Weights of a small GPT-style language model, trained from scratch on English Wikipedia: LayerNorm before each block, attention and MLP in parallel.
MLP neurons of a small language model. Each row is named by its layer, matrix (up: input weights; down: output weights) and neuron, and shows model dimensions 0-191. Each number is 128 + 32 x the weight over its row's rms, rounded and kept within 0 to 255. Numbers have three digits each.
After each neuron's rows, "fires after" lists the tokens most often just before its 100 highest values on Wikipedia text that the model never trained on; "fires before" lists the tokens most often just after its 100 highest values on Wikipedia text that the model never trained on. A number after a token or word is its count.

L5.up399:127128154086178087097124144126115134157132181152100153139128120021133166102181145133064149150145110033088154130121121111115110101158143150087137093165124118142057106068180113119139192130095138150158103163181131200100099128087076137147106165148112165112133171100185124154122089122148128157118152154123152151122118143115131094146129140101157220142069127134128131153136092047104168079065084120085108134077094103152146130104147107127186153086062108076184171138107188137112088154074102075132078131150097146122185109077141133111142150134112073161142132097139137129168151166102108110
L5.down399:086082116192091194115119130129144040173185122077189074148106159089103111101112102151123159113172106167120122151105165107125180150092112168179146091126149161080086125114165135059159131124094120125131085135112059133112102151168168181124125094173136127140165081155136083102111148060124107136133180126078148205131110147102178135137157098089142111149133118111108185161068132156114101104137115154115104104129124179149150156125123148138113094168224113138068136117114158072135105100124120137138061139077111135140175137136140165117136112123181122132156094134196108172130115135193175168
fires after: "om" 24, "r" 16, "p" 11, "e" 8, "ear" 7, "u" 4
fires before: " " 20, "'" 13, "h" 11, "ru" 8, "i" 4, "\n" 4

L5.up301:074151158150146153120086119093099080101140146180157076091062070135129133089144144120129145114116132108140132144137150132096119155130085110115131134133095140116097146147107153188082086079109089163113110197126104119183163134101124135131111064159151088112084155060091142054093176140159129179103136129089142146102088132125069139150115097119108102081179170176110124127126094102103151114144102134158128135113137084114184100108131113178158180142166131105122099072142158112165224103185096144095160084097167091152142112186198146086099126114135096163073139134216091169112198075209140105
L5.down301:122088104118161135164149118111099126108152219116121118147112172145094092081154133144135037097187131127127120072165113132121046206128149153147090148120147170133119202080143147116035163103143107081122150164150162105095130191117195084198081091102142095159139129116159130119118155157105150112174170110125146128111151140076080081159119164172105083133132089100158089127096118113176107115142134158070177156110126137095098104139122120132089132118107214110115103094115121116130162143106152123143136159146119125157090143131187100099119140143112148156102082120144064162109189145098118095
fires after: "an" 19, "1" 19, " f" 12, " le" 9, "pp" 7, " m" 6
fires before: "9" 13, "al" 11, "ue" 9, "em" 8, "ed" 7, "er" 7

L5.up633:047150167119092102112172101102100124161171095124110106107138129120187154174138109128103139095107109148112116163133117159097189216097143093202145149132121167101135116105125172157102124117095072164181074115112142156138096114040165139129073110114145081121124147143158135153193103105159100164107108111122141143102132149138082119100106107125130100097148116108118123162175086138042074118150138152132122075157138122062143044100142070180120177138103126108118161078131171103132127161118139120097142120147149100089153121144145088091145099139137123156104114112187082082077109208117105091
L5.down633:170142141145169118129067116186142089093109111114167103147152155151130122119166074118118140177090134096150131137084151085111117128130128107161133110087145129168158142111137175143158106098118149070128133088196161135158158093116177186104064111172115179113064091131085135137160129159095156132105185086123134130169136117155122111157194088118165102183158170141114180062119142186111126113146072082109108150130076105066158138142153165123125208154104067128071117164147095130092119139088175126150087114174132063101116124107131113102088131123141123128147133107072120092093195105066173112
fires after: "y" 20, " M" 17, " to" 16, "–" 10, " m" 7, " R" 5
fires before: "em" 13, "er" 9, "ic" 9, "t" 9, "9" 7, "n" 5

L5.up627:176140105120095076159145136058071144125097167087183137165104113127094122169041074151159146137136126083128130126118167130156174106073091179164137184117158109077150093090073131131115129147158079121122094087129140152142220127107196096056178143148159156084106123149167131188190193156095089129136107072177161143120106117129093107085151110136135121132146127117083102180160126131148065103128119122127123136123119132088141167137141104131141134124070123182147116112133107138087093117104104187120127120175146105164125178139134115153129068119187156164172140104100146108145134123128179134
L5.down627:124151117111064174131125130151159149138138181074148062091128102135128080086140111121087039166169125107130119139086174135138126176143136103187059120112096107133128165120107126135119109116086142138076096110125100158148079089128033149114141166065187123097148154072133160106068120107137146106115189158146152113156182145107145155170147083095147158172159099123125180099162122097147140166103206145104133143060087100152084076142148136143135128131132145100092115130141111178178158133145205110117154165093116128112178103113181147094090205156129131101171096124127159160127104097129160130
fires after: " N" 41, "ar" 10, " O" 8, " W" 8, "oc" 7, "f" 5
fires before: "ember" 23, "o" 9, "et" 7, " I" 7, "w" 5, "an" 5

L5.up251:149109152131078093127072161111127105128123171063146071073103142181084147127097131154140139140115095147105148163087153174098139109159131152129099154140144074131115113052102151176208111159129073122114112099121130140075174126080117157139165116119151160130145127067097115094086131168158160097088102131173147106124117144181091136122122145108100190189107118125153092144153110165144086092098145157133132136107081147117117123176153080152083170164081081188147183136159086134161189176113132142095132135098086103091134141142084184085129153187113126154085091051065170153126126124135119137
L5.down251:130132111093152141126204174104069128126168114135120157102127109126131103078157148110047043092132119044168128125070138187134099162121141119124103158082182101091158112152173195129118131112153177172129085137108139129102112139173139156122149124103083083088120166139101096155142109198094171155133118145103104150161138082087096119136093145140178123131160146148129115084097152135130173092132082123090176066158185082176128105094142101106138138156133192101125090160129128195136145099098167148162137151146090202126139144055144064167123128152098089193176091091108183135112154091154128104
fires after: "mer" 25, "f" 12, "ist" 8, "ir" 7, "ed" 6, " A" 6
fires before: "an" 25, "a" 15, "t" 10, ":" 6, "on" 5, "r" 5

L5.up154:185170129174162130051101158071118095132098139150105129175092124132132120142198175175166141057157098123188105118169164107082137119105149099106121106086105158173103165117125165175183124109057072144147120130129124177104076128097107138117126129157133134126128079081129163177107164145075111095116170127130152148140166115156083204100082086127144171117106105022125124099070136154165147133108140163122135137126090163090125162091156134115137121109063142093120135134141104123043158148087085142179164118139111139142124088133147128095129113103127127156152103069115180141116121126119137134
L5.down154:130113129102099101128127092182088080116127119173137090137104203123128157131148176118141120105127167190143099132147182077098092178119147117151108156179078113149190084140140153157095139157158131143115163191158149113140089152109140182074141107134109149085150149111132153070088124127147074126145084137136091168111156116097098134146204159119072127130137154081110188146182151128082073091103126099165121147123177125146155140096062135070123131064138156148144111202031200178154143167123160124069141104101107133185151146116174107192083176154108066070090081105137122139120120133113143104
fires after: "u" 19, "un" 19, "g" 12, "o" 10, "r" 8, "in" 7
fires before: " " 73

L5.up175:098142200153123101094167200097049107096168103146099109116069102113153088109142174160138122104131109102140146131166056145120145160158136096148125111176133146136139131108120130114110156125098116142115157139177083160125122137164123097075140209062110159122117108077089139136102096126177107165139106134153175153122135138164115112133164151160143132152187119115049128101118119155113094080140116153111090121106142185132135089124094116132123104103111163096138171143101111145090128129105117091129204126179078151119123117126132222138166145130128143134163146109125142044094138150035203175
L5.down175:141149134131172116150107168063132124118116108129141118162117108109137135158058143149105166089167110133164118154177149123162109099060118107143143122124050099117134106167128136134122150090112148140094170107105133137110192106148173115133069102093163130087100081141087155106179147100105156151162078115199144114110095130136138138117149144088098154125149124079130095141145153129124117117114157167156049206081125215124149107162121152113122125125117166133131087104127151145175107156137093175083148130083099117113146122180117161114093113188177179117167113065154056171128137229105136127
fires after: "ov" 16, "o" 15, " M" 8, "r" 8, "ec" 7, "u" 7
fires before: " " 79, "," 9, " |" 5

L5.up314:139123124081122130171100146125108139149141078185131082177126160160096171102167143103158140121151119147096130110133152155047084088142095130153165121116127112123083164129072148137159118129161160100195110146107078120120154133163120125210132153106094126150148131161114181144116076129206134169204123125129123111165183140126152106093132132054116121104110159144152109168145166146082184125134181130146108132101159152142186112125137152140142149080116051070069156179073106114122104143122139161113147087154088080115137144119136161160159152025115178119117080125116109151090071192060165086
L5.down314:091146191109121143168096118117105106182144142132133158145143146106108096141088121150116011078196180106110108152135074107186154117165078118136068063091158120134114113129164120129185088143078127114175161135127152135144113166150075151167148140083098066124179098109211174115099148165093155108091159111139153127113093078118177100106210107130132191154161125171112108047123079142159119113042131126062184121132163101144128119146114153108125132152124114137151125106122102112146141092105151157103153123114107152148112115190167133146136086122176111169137136112150133135101121088135093137
fires after: "in" 17, "ri" 12, " a" 10, "l" 7, "ou" 6, "o" 6
fires before: "ed" 28, "le" 10, "ort" 5, "ing" 5, "ut" 4

L5.up141:130112118142105194114153180077064134125102148116072064110072123127116120140119121123173065176173141158149125113117162113130154136097167151176145133137142158090121102095161057192179117139126134109109100043136162134110090131114132087120099079138157120138138149141176155107147151196144149103131095088094117158180138086070158095019163089115148138107129164107089126139138119195164131126167127076096122110121057070149177196162128130167147105141103195136185180139091098117124078202117120137124136108128192122084115124104126129131157132179133133103173148082139135196141158133108139117
L5.down141:151086139167140139102106207123158123146104136170140142121117107135121112129113145159131000086147128106109116106159190142134166159104156124140125157120151092139138067172212176128063083128107120133131163070146121091131117147130115109111160100122126098157164099111081128104091110104150138152093156118147094138125105119148114117138151141143120157119121128119109127176137138140147105116189140121146124161141153112118163133117097123132119120124129090153139152147122124088140120151103151103124128110116137086051150143093138142121082120125112158152090166127119137144149114181097106081
fires after: "\n" 43, ")" 8, "\"" 8, "es" 4, "==" 4, "y" 4
fires before: "\n" 21, "=" 16, " The" 8, "B" 5, "==" 5

L5.up204:127112082143111160174116178100078111143160118136156149171129141147134177120124093113118121127122121088087134170114135145171146117134108190070073117095119117171073132130115140121099143123168106105127091096126109120165117140108151073116104121111112158129130150138196195130104181093160169129155145064130108127165134161172073092092109138126111152196141171107112083148148140153144109081162108144106121099116095076103171218151110168160086089095079088113126160100106066075082139131079116175145164146054155118141105133117163145135135113162043166050133149124126104141141121098078177147
L5.down204:128134115092102094107192099165205119160106121127170093124125099152108150094129105108152000181148119185143133080159191139169099135165101134135071106159152115151082154128112165165121146144137129165120150180130130113136171158171162133082141154177138067092177117148139164111123096116106147111067143055083119099143131106126094118111151139126095099076143125117120177167106127123121148154098105178128139144135130120119188089130167106050096134151124123178098131176103144134112102188136178112073125185148111070058118165102144151125089165106175062150122086076152156146148172047132150155
fires after: "ri" 26, "b" 17, "i" 16, "un" 9, "if" 6, "ic" 6
fires before: "ed" 31, "ut" 10, "ation" 9, "e" 6, "le" 6, "ing" 5

L5.up537:130150142109158172100119158126079131160069169160134150141107091166105117151103046104153176129073167113146133118073141131057082099118115116109068110178182147183127169137115133176128060124098133178114171151086147141153170119084154141111116157105128161108107142053042147158120124089101135161110096102122102142075129094124116126095185127073109153190153145129133106176110150152137150133122068155165129151120161162133147146162173106140140123074136094143126121129128086097126112165113115094124141127149132138141170102123183121201176130120071163070067162071103114147159175144109108091
L5.down537:144117110193178129148128091154101167097059126174121093137145107168128078117137104062109103093093134085187140112175128145076113109127152095096071161125211164150130143102128109133121148156184139071094142118185109119180119127126122123100093099153115139127095172163116108139128073134153138142146146131142121056146114145143155114083146092109098153109164096106097168117170159048119132115146144116088116147102059152119122133104162100156169148125142211101105160104110169136177207168125079136098147160113108127100130097116085145090101160157144185141143146164143088112109153189222181106
fires after: " sp" 26, "ep" 19, "p" 17, "ol" 13, "qu" 5, "o" 4
fires before: "ember" 18, "ies" 12, "e" 12, "if" 11, "y" 9, "ial" 9

L5.up37:077184175109120164096136123118053109138101167109142120158155150153132127095116087151137115121143125196113082108142111203097129187133097165135137103082103154151147066175108106147129091122147116171122136097133170116118190107135153113119122123131142141140134099151119094148198105115110146112124140125179147120125138113125166090131087187189166094160148097100139147050116116135081100119068168112131163031105109117127131103155090149135183148146126156100106139130213140114209155098105166152173142112150112182102158151093117101088102156116150107144145049155092158127090112104182116157
L5.down37:093145183091112107134152160062099126137071155184131065107161149074160133082097180149126030081168124147131096121141177122181121131115142112103112137132145113175149126137136128112093158120047119113189147150135147116127081166164153097123118139112140165157172095060098120109180143080089142127117162119134135161055086146160064088100122164143074109156141158144131076117078103183122110133125099130160160110128138162156165076123133121151124034107130149150180094079136116097091151104155093090173149094208097209138100139155139107126135131117132136157137139112108120146107156137135228069
fires after: " " 31, "0" 31, "–" 12, " (" 8, "y" 5, "-" 4
fires before: "9" 31, "8" 18, "1" 8, "7" 7, "em" 5, "6" 5

L5.up331:140112084121163143133139147144101148146183081110164101095094124146150161138130139079161136066080124197145135159136060155141037140125094082089112119141034161112119157088060135142170143098078113159140064111091118113150119039115103100182152111117199183152189116132128109105158183080110160143150133124126068096101173081091168129144140146144101154131162167135097141126178192085107042154094055155118127106092138144144123110134128143121124099089176166171148088148156109054126118125181144104144151133139141153079150122098150105106118093186178103097130171111145142144134176125136175121
L5.down331:099074046150138157099123126141118121135143065141084136132092145087178134156125081162150104140133079123125096097119127094118167083118100100114204120131113148156095145091172136110122152181140135108112142119171132103101105105083170172080114144115118126193155141123101079165107175132135172072169152140130051109152186093149170155126110111116123135154154138088084080096137125110203035122181120172084188089105103117070090150126149122125102062111152169146119132117133130156135148125098121106124146099150138108106097091127131131137119178125143180170084112160109083122179210163121114116
fires after: "f" 14, " m" 12, " w" 10, "l" 7, "mer" 7
fires before: "e" 23, "er" 15, "an" 8, "ation" 5, "ial" 5

L5.up628:090155110152124089140092150090095141128118156095136117103115143128132095125096067122155162097110093150079090165143196181136130148075118128130101205146121118190155136213129177118144112137139096108097128089116160041102111087091075128140165139133114184151128194122160088146126124185144110122101110109120128133115101160122138069133131138160132169125082154166140161112080243163212145071127139146096169176198093136145169126070096105134143124103100140201168112125133141154167126121172087151081082094135116105143085154117182135109168128141065128121112141179121160134166095116125182105
L5.down628:099161175167141097148137115099124161097193061091141101085127165110094090087095154097079062166108152079119134146140077179196182148157113129138138119120107099154089152177123165118162137117139184154181135188029195153148130130146077143149224133117136109149110115075137162151110157153144150116095153047138080143080080119157097122140120098109109107140172080145177137095119184146097169138126174130117091097126157126102116077163101126167099095095075093081165136094094140146097083135147127139184115124103173131137125146132061156175120122145102074086157095122146179141153115155069131143
fires after: " pro" 19, "ed" 13, " con" 10, "d" 10, "-" 6, " " 5
fires before: "ation" 20, "r" 12, "ess" 9, "m" 6, ":" 5, "ab" 5

L5.up443:208102069144161129091111091070072069110109094047128116159108147117096137148162108118119146123125113136120130121125111133142121118090137091121146058094135101092172103138164196164149160155126107154106140071162137150064154121080135145108154114137118073148157066121153150109149142135125158098156114152177137127109145159134087150141124170086177166104100085117208104139097116162168051112114093111083138105177110151079163114146083150159153110206187162126125108130162213153127178083131138085085099085110178171160159178128127115124109108098115165112101189093097152102152144090145106147
L5.down443:121146095158155103107164130178119192175112134152099090113132160131140117108158105085145090122096164093175120151109111053140207124107103147130111058052151132168070150129158126120148127076145104105119106134104194105130141128141156079130129113118105188029086195121130157105126136068177080106106114103106172184090144185151150105117159139158075109166109120153152060088152108148144122134101118127157109175099116134105122113085151150132120067148156102107163100168132123127196161136117132226089156107125088146150152170147131107170144147101115039111111143103182119122158079117106151121
fires after: "g" 20, "ig" 15, " S" 12, "s" 9, " s" 8, " In" 5
fires before: "us" 14, "am" 9, "ish" 9, "ov" 8, "at" 6, "ation" 5

L5.up105:101140145110083109162061189090130093128117167135163149123073172121115106137129143144116154138125118141156079139107111115120076108107143116145129131101097088126158126163161173140120115096192178201103102173132153102153159133121126104116106083148138139134099177113153152164122085151133090127168091106120114136119127200147078108140186098141212071154120103108116179069110146096144137162177190129180071053078110136107196119157053130137183147066118136150070143081118127098090150183123154143101149156110094150177121097130161184118148121147179142137094145154103096109099180114141158160
L5.down105:136076188143144100083115103148151124101080160135132133120136092150075109151118124089180075183155126123126151097149139135077146128129116094152122197092084200083208137138079148117148137152139128115164095143165146158119134125120148136174130132091094191137125167114094101135180128175097160130074178126090136074162126086128075139108115124107152170101146089116124136079144099129112135117204113085090152087128093083093121195117143147134172136122103147077182120136112116140185170106119110160168144158174074134102157108086038177059180139100150159078162106125123109076160099133178143118
fires after: " sp" 18, "t" 18, "p" 15, "et" 10, "it" 7
fires before: "if" 18, "u" 12, "ork" 10, "re" 8, "ial" 7

L5.up188:150101160102137130182151110107113156148118105144137112180120095153116142131119122157127145172119106099139092096128146092071191168112094098107120169122155190046153097151126105130186058140070097110131122113112116161144133156166167120153181100162152137158051090145079126112170191150155084096135161111125112092098128155132090109172149154134163100094146145148097086152128129029129143161077153062119151138094079159111059140093141179150185106116108125072075127160159155154103107112128168092130113104183127167103159077125205107148143155112166169163133151108141114175131150197133135101
L5.down188:154158096155131080107114127141198154090161075173106144151147117116085108078100120147099100106113115199130168167106122109185157122093183111151120143140124118107136152093134160111151136155125158133114113102179200068165105146117165176099088155083092110126090110169134125193156094136118141085082059122113131158061113122143086117105161132132142038088150147165098207151131106084146052114107186107133128146150109136080134154133119084139148151184122112145090131131090203127163139106186156086109140162105126114098136101149085140081149068126171076173190159127101157090167145107102162185
fires after: " M" 30, "l" 10, "a" 10, " R" 6, "r" 5, "on" 5
fires before: "e" 20, "ic" 13, "s" 10, "gh" 7, "l" 4

L5.up453:089095110184159146110117168094127105124108086109123124122129142072142113155146106069094118106204125060066093174147130130125099115121106094181174112154086144097167132134135153128055103138130176068140142105180144215160119135137081115126092050153165130169122114146123141096135111228156133132110133141107181188142148144160181079160125092116134075112164128163141095073120140116121109120148107057167161104119094131168079193117085153115127087105148081118072125156123139156155096107161096104065110097123119149184080139143133130159144114124070147112113171116153088115101143115161138167
L5.down453:131123096131109147122119128132114160111179137135136083182111095193179182111104076167165188169139085121188134101137160133079162124157148121089116192148127152130104144071120142138114183208114160172064106134048096140068143093122163100175134127116165090144159135126144165117083184163168088092110133109157098064134047087132098093089122127136156164133171079090148186117135156102195121136174133112125144166121105141115169139187127158080109082097106147089104140089156153130066115084115114126114118168141113130062152099124172173171062164125156155101117092137086107121107145148151145139
fires after: " " 47, "e" 10, "ol" 6, "l" 6, " pl" 4
fires before: "ed" 18, "e" 12, "s" 11, "a" 7, "ate" 6, "ing" 6

L5.up412:153157038187109127102142123105077122117130073136160134107135104165189181124146084117177050207132120145143163156148161142118150139127127147160089141090113131076153097131127105098172100137165142203132131096182135169164116128067143163134153080159106135124123117181119107126151104171126195187164120080128121192173094161076128098122186115126132134106151162157143079145134104111137101142143166152058140098065130112085201091161127106124150183167092199139145182114148151131091081117099158156114121116145172154079104179091163097087111136083146107110070161153085136148101125117112087087
L5.down412:139134079153147118108091109099113130147144217061102124155102148127162186078091143121130000127163160157169124130117152104135130079129133097124140166108151128122140137105125138169149134123105145154142152128129161071157139195132113123099130170154086141144151178120131162098101085151123125099140135178113153201160078090176137098112140113141114108139181119094158118122135120191136140168147135147148107198151125114122132107158098152084158156085129125185101134187099135118148126178160140098167105155085160143160130119137119121113102101108070124101144114062110120090114138053113129051
fires after: "\n" 96
fires before: "==" 29, "D" 9, "I" 8, "The" 8, "A" 8, "H" 6

L5.up612:146110154088122221160096115150123122059121125122121117071167145116116152083161121091133166166130107173148162144131156151126166121100121072104076065116158173166135139045107153150171152099109112116161167142167161090073132165125113185118110082151139104139128139116170163115098164131100142118148191174124103194168070163152110063089148179129183132117103135124096060118171130127116171100086094082097130126071129170105170133113131110144141109117174084099145190116150102136120160096102077149157149160084148150114149185134106091157081092093156074157163101129136120111162193094178144058
L5.down612:073125159141171167135099160140108087118193141108109164108160167110158127172097176157115173117110144095163148115171201093115110115132143137126110067152181151170183140118160106158197126200101070126083156077101121155126077146142137062119158098113129114144124126175112108143101096112169150108086154178119159167113121141137115154120166081163070171115065157146081074138142135111115123067081163145089151074139164177117085105148108095137139125125181160146103086188133158144149100102106121075142146120112126080081152162150131116163084138133086130093060087137108154108078152101132101102
fires after: " the" 14, "el" 11, "og" 10, "ount" 9, " The" 9, "our" 6
fires before: "es" 12, "e" 11, "ap" 10, ":" 9, "w" 6, "f" 6

L5.up434:119135126166135134124136137092125191114099091159161093135081096104100086118105163107078136146171157133098141133090144160103176101093123126161052129132131141059094146180071114171164127204151094127175083107097118069105145158134109098138168182144085150117102115180116119133131144097164166096133089048108163106151087072117122108131101108155114113141200121055068126125153141160161188148092146171151105122167158079100120174164074124137143110090215149090135122194102108145106143153115119155150132180137152184074135059144181151103169076123079119083129155093123140133130124126091104164
L5.down434:118130118163103161085157143121156124091168051150132192098188130068114131155135129096148108165112108204133181153152121076143096070158108156124170141085159107128110154110186123078061108098131133134092186103120136123123139111117146144118136136136176107115125109122177128120144156107159148111086155089115108047080100175119160102108132159139125130130115100127114128116112135102090134107134190149189157101140143164089170124080123121160070145143143142121149150121182168149137132162098180022090090113020096089145137127120089108092128190127117174196111125105109128147138070092080112148
fires after: "o" 20, "is" 17, "in" 13, "l" 11, " h" 6, "a" 5
fires before: "ed" 32, "d" 19, "t" 18, "e" 6

L5.up299:136144122196134162107168160092101131093078146164119122107143128137149163112120122076139094136121112099167118102116160111148140148084130173203099101121159141132121103120123100114127117149128150166139140095179131100111099128122167102133149150118125192084088085115140100127127129104113177119146104082081111145140101135043149072082139212147096182067151147120093116187156184163143148163187193109094132058047116094160160152151080134133163105138147181123156156119087149089109116105081163155106161083096139142059121093112164161158126153141113171139131159120166142167153152125085112115
L5.down299:125100106095075169125133122144173123165124144107067124186142125145120141149147123122137000107089162164118139096115135164120116123150108134112123151120159116146179137137123170136149139129122144071158108158135140140141173100171145126114099133124027084152124150131150175058126127138136150069117093144154155140135109170164092130109145122127141121128101093183127089139152154156124116116112135164165158118152132164148100193121129124136122137153128131114092097110126134173101155151124136087162099162141154123117141083167107098147042132170126160147179129052141099092088159092119096084
fires after: "\n" 87
fires before: "==" 22, "=" 11, "The" 7, "A" 7, "B" 6

L5.up122:090114081171111099100204129104146135121128149057080128087130168130145078135079189116121134108114123095117136185142138164096144117110126159048123133171120153094087103160106151133219161128141156166109155132125144130106139109138117096097158069074126142126104082167144140118082136168103166199130111113142076156160104122118143128081144122160115133120143142102157125078105073142120147147108122142137150110133108144091148151083157062141105126110076161151099201098082129131071149137163105151153074116106074150181163109151143151147168155142083071110099219063171079084136155177152213129
L5.down122:085117152122087086121152148164163166072057164182204110132091130157149165095126071147100197138145083147150072085091117121116095078146166219194153095153089102153155140079129195099155143118076160139109172168200081098085124115116100106104133129133163106128120174120158094140140099126113113195084082166107134114166145114138146117144105132137170128158105113150137193124119139119123094142126140180183123090135110139102147178130124157142173135127139088167156159049068144108110101109091121085114106099105142167160156170173115075078167111123083111167041120098161106143098144105127156150
fires after: "am" 18, "ist" 15, "ar" 11, "i" 10, "ed" 7
fires before: "y" 25, "d" 10, "b" 7, "i" 6, "ia" 5

L5.up388:170059074164103153117169223119108067217166170155150107136102130146100135094147152063141088186179111135079145136126090096182155133138157189114108153162177117084102119114143157154152130135115135141060145103098146112115093153128121161144068078121153082126129098148169136123084175134131143167165129141142133130106166154140101046148148066103153160152100126135150095129098120133132105138113131111110128093165082121105131084108105056137089164171084125142138084138096107069157139170157194165154063122102172119102150185090123202152112083108129157136087112111112197156112126146115157132
L5.down388:135152177155141161074193099160117117194108149098162108151157140109133116163113156133125000147116150122116149107084144169167163138147087082136155122181159108150069124166119119130130089102122122133137109091127118165176088144152139138126097132114110113170130149127149127099174147136138136148092085073134109091204160106094126114148098079137127104058165120128089161120123114132090152122094134122117167139154110220152102111089155098114081120213085128091166115127069149174129062124109202193100137154166129139068107102153136134141088106093160120109101103098154173183080150155177112112
fires after: " ex" 45, " " 22, "x" 6, " com" 5, "f" 5
fires before: "l" 18, "an" 12, "er" 11, "r" 8, "and" 5

L5.up196:092123134154113165123067127130082150128075108142153152124131152119156159077179168149149097129146104150073158172068137179111156197159108166107113133149116136129128116127136131154113110123145205146068165122128126101084108094072120111089124106116160080210064093157135172174136126160040185124115134071140108070183081079115143110101123143168158148161166158111198110083165143154096159108103122156135143122148098129110152159083125074125127132197191139127081119112166126113176110147091093157068153117093107148147121120128159118091150092152171072125111145110092149132131163145167132129
L5.down196:126166134071117100144152126145160123085123153112130113154124115131142166077099099103166078103145106144097173089157165116054102114139113212141159117174135139122108168126191062136121165066112114094123121125123134150193078146184086158119088170158144111156187131169144103148170145104122121144182111104107121112106091161191161102143148176116086130190122143166060148156113129125098128140152085122166149074075123110088105147179083121127109120172185159086219109076121099086124058150165127121138143104175100105104119086131170165156167128135137143124096148050151131199101060176102094116
fires after: "=" 27, " " 13, "i" 8, "ist" 8, "og" 7, "0" 6
fires before: "\n" 48, "y" 7, "s" 6

L5.up632:105125118148122109184119118099176142145152114133140163175159113119166134129156109098148103116123116142100161076123089133097175028174149165112143129122166131126138126132092132150144182175111148100186159103096104090122125143092142146078083108125106098127150143068145110177114137063138127131199144092118089059109123173178130096136136127136112121181096131118111085151169126111078118159081154078132116105147157132156133136064129137159211124115183122144130177063102119100083125097132117144167051139085142155145082029114140153176135049117106162184092117143099105109161131145094144157
L5.down632:092109113156147139061076172162116154127117126175117161159095134139072172146145139103087230103138105150113108127136166155119108128118134132096119151180132100116084179073079158121087141174074090167170147165125147153145136112160078095143086155105173144143152131093154173107117162069141100113089180164137112195139107133130047168076114078134167070098130087103151139146140124136118157100190129150122088079136169147097186117097116078151114084130168106109112120104138197116143172174117147158127120116112075116154119076160078090104168139140098136113142115167104115159123216110154082167
fires after: "s" 31, " s" 23, "es" 11, "e" 9, "a" 6
fires before: "n" 37, "b" 13, "e" 8, "s" 6, "h" 5, "u" 4

L5.up69:121099141096130128129162160166154121176107092092104083144143158122085154134100075081117088149128115112143128170153158142116147103071138171140039102141112141092159132184035150138148140200132161133107109177143027109106176154182115137171145103116131115170117075124065177172134142128173138161165147087088159117193123146124130168129107124142122094154189156168156107080136081135132108078162086105117125156092119097171170143122118136155153093133180129107119187111162161110146135143147169129102077128143138131064092139163133135096093155132128076073098097113144093062107135120147128158
L5.down69:065124120049145139140103149163125131106181157144120161122092155139124146139084122114087030145137099139137102080170070124128126125164136155123099194108106133102081131166141143145095054156172102093133119139131140132139121131141167072110167157101149129119106120154049163127155168089160165180122122135144126071150162091132091135128144149164104200111106162185137141130076152074111134172169165143201155100120107110131112189137133097125072096132077171056109176137096139064166120167125144087134144155109110122159134080071107090171073115132138131083139121106179112121084149123090129156
fires after: "f" 17, "in" 17, "r" 14, "ec" 13, "l" 7
fires before: "ed" 33, "it" 10, "e" 10, "ing" 9, "es" 9, "al" 5

L5.up119:132143134101074107138216151133138162154070081182114162110123107143130103177105147140132159148112211173140118141116115194143129117100156108185122132095159101191116123113118105082141058140119155134116164114088138127122086126125032200096147142138074122081100146152109108158099147124139106129124151089117169108171132105175108110071066134195120097172096121112154114123107098077193091147135093149127130112155074111160067111136128090144097217161137103130129146154162121172174168141123104131146075119178060125123128161123181121161097074115164126088146079110111130120137070134180139145
L5.down119:088135126126138114089112095086132179130091148146171118101107086123110125147172102094138097089068164218104189133142161084083091162124135105157178079137115176084121129134162087108142131101161123113172107106108128082132110140099101153135140065165089132138135141173161161137136121163138212111046119073143096131141163127119138183120178118041182093099094157176110103109108122159130183156132118098087114148187118112094112156135143148154121195111157098138126124162135145137207115153190171099105118089124123148137127106098095125165164164083133118132137092134098166060130166135142124116
fires after: "f" 23, "t" 16, " in" 13, "h" 10, "s" 8
fires before: "p" 29, "s" 16, "u" 6, "le" 5, "n" 5, "m" 4

L5.up634:122121123109077132109178109127095128163148214118071168172125091138088091097214133118124124093230139192132128129128119135188119105070101132144111124121060079117134111149097123157123136096177135113142144043138122128155110125077108153160090096054150154079160100136069118118138062156086150134172123109112144137145135035170077089080128123124077123185148084048091051077122135106086147072131141113114176143147161129139121107094092123183148148151182156154152092126114146170109137131138098078154164104162130137133091170138137145157159087103138176096121102146104124116113146153143126190
L5.down634:174131086131164157105107132125118044124119109138145129156111049115083165144093159096160106077104070100129124114094138118114150107083089093171048136135132146134164078126100125132118158130157106213187153106066191131156143123143133089146138183105083099159107133023107103108192103117153135137121103103140119174095142164179166164113151130155097177123120095148135072098098116155130143082108121160156121132121118155116101126149169138100086135129137120163153117184101120117000143104137130116177132166090133122147153132134141137154145144126094176159091063122080152157150192172190165125
fires after: "es" 21, "en" 19, "a" 19, "s" 15, " m" 6
fires before: "n" 25, "or" 18, "ap" 8, "e" 4